Weights of a small transformer language model.
Size: 11 layers, MLP 1536 squared ReLU, vocabulary 2048, 21M parameters.
Architecture: LayerNorm before each block, rotary positions.
Training: 450M tokens, 6861 steps.
MLP neurons of a small language model. Each row is named by its layer, matrix (up: input weights; down: output weights) and neuron, and shows model dimensions 160-223. Each number is 50 + 12 x the weight over its row's rms, rounded and kept within 0 to 99.
After each neuron's rows, "raises" lists the tokens whose logits its output raises most directly, leaving later layers aside; "fires on" lists the tokens most often at its 100 highest values on Wikipedia text that the model never trained on.

L8.up67:52 59 37 68 57 59 54 29 79 60 52 48 46 34 40 63 54 67 61 40 56 56 59 41 47 55 41 46 61 38 59 61 42 53 71 35 43 40 79 37 44 57 60 41 34 49 49 65 49 65 53 76 65 68 54 58 55 61 41 44 39 47 49 45
L8.down67:36 48 60 60 40 65 44 52 45 48 51 44 27 68 44 56 46 73 57 43 29 55 44 68 69 50 37 49 59 37 80 28 62 45 61 58 40 52 51 47 43 53 73 74 34 65 59 35 50 56 62 49 53 41 51 44 27 44 50 36 51 30 73 57
raises: "di", "d", "il", "de", "dy"
fires on: " Ju", "g", "d", " E", "ju", "mb"

L8.up1224:44 64 42 37 44 47 33 50 70 69 48 65 58 62 61 54 55 63 27 69 70 59 38 33 57 43 45 54 46 39 65 64 47 39 38 55 32 46 53 54 60 38 41 41 39 34 76 44 51 58 54 70 60 47 52 33 79 63 45 45 60 41 45 33
L8.down1224:48 50 52 56 51 50 13 65 47 58 53 48 63 47 56 41 54 55 72 31 57 53 75 33 62 49 52 51 58 40 74 26 48 59 37 59 50 56 48 62 44 50 63 68 40 64 46 68 47 35 56 59 39 37 44 24 39 75 46 38 40 55 27 65
raises: "ven", "x", "ur", "tt", "w"
fires on: "co", "do", "ro", "ho", "o", "ta"

L3.up1194:44 44 35 47 53 57 49 47 45 60 44 38 45 19 37 68 55 45 59 38 50 64 50 42 44 85 73 40 47 33 44 60 34 63 53 63 23 47 38 47 56 42 44 51 25 46 53 48 46 46 58 51 62 37 71 45 53 44 54 42 39 37 52 62
L3.down1194:57 55 68 46 37 65 54 62 29 39 37 74 46 52 53 56 47 44 68 28 46 48 48 48 47 37 63 31 58 56 41 51 47 54 62 47 39 62 40 32 71 34 69 45 38 31 54 37 38 44 80 48 52 26 47 35 29 36 60 47 54 62 51 48
raises: "c", "ce", "b", "ci", "ç"
fires on: " fa", " la", " vi", "ide", "an", " mo"

L8.up835:54 61 42 37 52 56 61 42 61 65 47 36 58 32 48 62 81 49 43 51 52 85 71 33 66 61 41 50 56 22 63 41 62 41 51 38 56 42 51 40 44 52 40 38 56 32 46 44 56 61 26 61 67 45 56 29 36 52 62 36 38 47 46 60
L8.down835:57 24 43 59 61 44 35 45 53 59 64 33 47 40 31 46 53 57 46 61 49 75 50 61 55 19 41 19 45 42 50 45 51 50 67 45 54 44 42 42 41 51 57 44 65 36 56 42 53 62 41 55 46 40 53 58 71 33 65 64 21 41 46 69
raises: "ich", "ick", "ch", "ic", "ain"
fires on: "R", " Ra", " R", "M", " V"

L4.up1507:59 49 40 42 20 30 19 51 56 37 60 47 52 46 52 36 44 49 39 54 67 82 41 44 45 70 62 47 53 38 61 67 37 57 58 32 42 51 53 48 38 45 42 12 39 54 70 35 46 45 45 42 54 61 40 32 71 53 53 63 44 49 47 57
L4.down1507:46 52 52 65 53 26 39 54 25 33 74 62 47 38 50 58 72 39 41 31 54 58 43 37 86 48 67 40 46 71 43 37 46 39 52 53 49 85 56 27 44 31 74 35 62 41 38 47 20 43 58 55 49 50 54 40 67 37 22 52 55 56 46 49
raises: "mission", "ition", "l", "form", "lic"
fires on: " trans", "ub", " ch", "b", " Trans", "y"

L8.up747:44 41 41 35 28 46 53 58 54 64 65 59 49 36 25 35 50 39 46 36 74 58 47 44 56 46 66 57 36 56 58 67 49 42 42 51 53 62 66 60 38 44 40 53 54 51 63 56 43 63 46 28 40 59 67 37 81 58 57 60 46 72 69 55
L8.down747:54 76 57 38 41 70 27 78 45 45 60 50 32 54 44 61 48 36 57 53 67 43 38 63 49 53 56 39 44 35 61 50 40 44 56 63 50 52 64 33 45 52 46 51 68 58 62 64 42 47 68 59 61 38 49 42 38 51 47 51 50 52 69 79
raises: "fer", "ten", "f", " such", " another"
fires on: " of"

L8.up401:55 46 43 60 36 35 53 52 60 67 53 42 38 54 36 61 36 51 55 55 55 36 61 43 53 57 52 38 46 46 42 51 46 49 39 48 38 24 71 60 56 28 58 39 40 44 71 50 53 32 47 25 47 45 33 34 59 45 59 67 36 44 44 32
L8.down401:53 43 38 37 60 47 56 56 49 38 50 36 43 56 46 66 48 45 59 49 51 47 46 52 53 46 45 40 28 48 55 50 40 46 55 46 43 62 42 75 64 45 40 54 27 46 34 67 74 42 21 34 40 62 34 46 35 76 47 40 35 33 48 49
raises: "ous", "ta", "ed", "ized", "pen"
fires on: "o", "ell", "a", "u", "e"

L5.up297:56 62 35 59 44 70 54 47 43 61 49 58 54 38 54 55 49 53 60 51 50 60 62 63 45 31 49 55 42 36 55 36 38 50 76 49 49 39 63 58 19 47 37 37 34 57 52 36 42 39 54 49 57 55 53 39 76 61 46 56 48 52 53 49
L5.down297:48 60 19 58 36 56 41 58 46 70 47 43 42 54 60 50 52 63 43 50 38 50 53 56 46 55 65 35 36 61 59 49 65 39 57 35 33 54 66 50 44 32 53 60 45 60 49 41 36 48 49 54 51 18 55 52 51 42 45 49 50 66 31 58
raises: "Species", "History", "=", "Note", "=="
fires on: "\n"

L8.up779:57 48 56 57 43 51 36 37 39 68 50 49 57 49 48 31 57 49 53 61 59 78 39 28 33 69 55 41 39 31 45 59 43 39 46 43 34 43 63 40 53 32 55 54 61 65 68 44 52 60 43 44 35 49 50 37 71 37 50 26 59 43 54 53
L8.down779:57 51 64 51 35 41 55 63 25 38 51 63 73 72 50 51 63 51 48 47 37 58 43 55 36 35 67 20 51 38 30 44 66 41 61 42 65 42 47 42 52 63 47 67 56 32 67 44 18 52 76 38 62 45 38 54 63 51 54 52 33 45 58 56
raises: "ute", "o", "ll", "ster", "ot"
fires on: "ro", " Ro"

L3.up348:47 39 39 54 45 51 51 49 54 52 38 35 44 57 69 45 45 44 52 48 75 63 58 49 38 46 60 53 33 43 48 62 50 59 62 31 51 51 61 46 62 50 50 45 51 52 61 40 55 04 37 27 50 83 48 27 45 47 62 68 42 52 38 48
L3.down348:39 48 53 42 57 47 64 65 42 50 58 44 56 61 49 48 16 38 47 34 61 51 48 52 76 59 70 49 51 34 43 49 63 57 65 55 47 43 65 12 36 54 56 51 42 42 45 08 46 38 36 55 47 58 53 57 39 61 54 34 44 53 52 28
raises: "ction", "gen", "ency", "id", "ide"
fires on: " a", "le", " fa", " for", " A"

L8.up110:52 36 53 53 39 41 74 34 68 59 46 73 62 19 75 64 46 61 39 51 62 62 45 66 38 70 62 48 51 41 29 42 61 58 67 62 60 32 76 46 69 65 51 54 51 42 55 46 46 46 44 69 49 61 20 39 40 65 41 36 26 47 36 33
L8.down110:55 46 50 31 25 40 81 61 48 32 52 52 45 44 41 43 51 52 63 57 50 55 47 43 52 32 59 66 52 48 50 38 59 48 41 41 54 59 62 47 61 68 67 62 63 50 45 57 38 64 22 63 52 35 31 42 54 47 26 40 38 54 31 37
raises: "History", "Release", "Re", "dy", "American"
fires on: " ", "-", " La"

L8.up1105:54 67 43 65 42 35 66 41 49 45 43 52 41 67 53 41 35 52 60 38 28 44 58 56 28 74 48 53 41 44 40 42 43 42 39 51 49 48 66 45 28 64 42 53 49 45 60 63 49 37 46 56 62 49 49 49 62 67 45 29 44 40 32 42
L8.down1105:47 55 56 60 53 64 58 27 47 52 55 69 57 81 45 60 34 75 41 62 51 47 49 50 56 35 73 34 42 64 44 51 53 57 46 63 36 32 43 47 43 34 61 41 46 52 53 70 32 55 47 39 31 62 36 59 17 50 42 30 52 45 63 45
raises: "ical", "que", "te", "ne", "ted"
fires on: "la", "if", " co", "re", "ut", " under"

L5.up1192:66 57 49 55 42 42 50 32 66 64 49 38 67 29 56 57 51 53 26 70 38 58 81 60 36 46 41 34 58 60 43 58 48 41 56 41 56 31 58 51 54 59 44 36 63 51 60 63 65 56 56 59 58 65 44 53 49 39 38 55 52 34 33 48
L5.down1192:46 37 47 64 45 35 25 43 64 50 42 53 37 29 36 41 88 58 47 34 26 45 52 57 47 73 41 52 54 67 50 45 48 64 55 57 52 54 41 34 52 48 48 38 67 48 58 71 63 56 78 22 62 22 88 67 48 36 37 47 66 58 48 73
raises: "art", "all", "aff", "un", "or"
fires on: "C", "n", " C", "ur", "D", "c"

L5.up1386:58 49 60 42 59 62 54 34 46 56 32 51 56 31 52 65 47 44 38 83 67 56 54 46 43 63 45 40 40 68 49 64 41 54 64 40 52 31 64 58 55 59 66 51 40 52 54 57 45 13 59 47 45 50 41 42 56 50 67 37 53 60 37 58
L5.down1386:52 45 63 68 52 45 79 54 55 58 50 42 48 52 64 53 40 51 51 55 62 62 55 56 48 74 45 48 44 44 65 47 69 63 28 52 76 27 57 44 46 38 44 61 57 29 27 64 42 51 71 57 69 31 53 51 50 54 39 51 39 53 40 69
raises: "end", "a", "y", "ir", "ring"
fires on: " sp", " Sp", " wh"

L3.up1385:53 50 66 53 28 52 66 41 55 74 52 49 74 23 43 59 46 31 55 64 42 54 60 15 65 53 39 48 49 51 60 64 69 53 52 51 45 44 58 45 65 50 31 23 48 35 53 57 70 44 47 26 53 57 58 56 46 35 43 57 47 51 38 42
L3.down1385:53 53 50 46 64 67 69 51 45 45 45 54 60 51 48 49 47 41 71 67 66 49 58 49 48 77 15 51 51 58 56 62 48 45 75 61 67 51 67 31 44 56 27 65 41 47 59 46 60 40 62 39 62 50 54 38 25 24 59 52 51 55 53 65
raises: "on", "os", "ã", "as", "o"
fires on: "D", "z", "ri", "unt", "ç", "tri"

L8.up805:41 65 51 48 48 44 33 54 71 53 47 58 47 34 48 59 62 47 30 67 71 22 54 16 36 62 65 57 47 48 41 47 46 23 43 56 62 45 50 61 47 43 62 50 76 51 65 46 66 48 45 57 49 45 39 51 38 44 57 39 52 68 61 59
L8.down805:46 64 45 54 55 61 66 41 56 48 56 75 56 59 46 31 63 31 58 63 46 41 56 34 38 70 36 46 56 45 45 24 38 41 44 61 52 65 51 34 47 37 24 36 63 39 44 49 34 60 42 53 46 32 52 37 35 34 53 59 52 50 46 59
raises: " 19", " 1998", " 1999", " 18", " 2002"
fires on: " of", " from", ",", "s", " March", " July"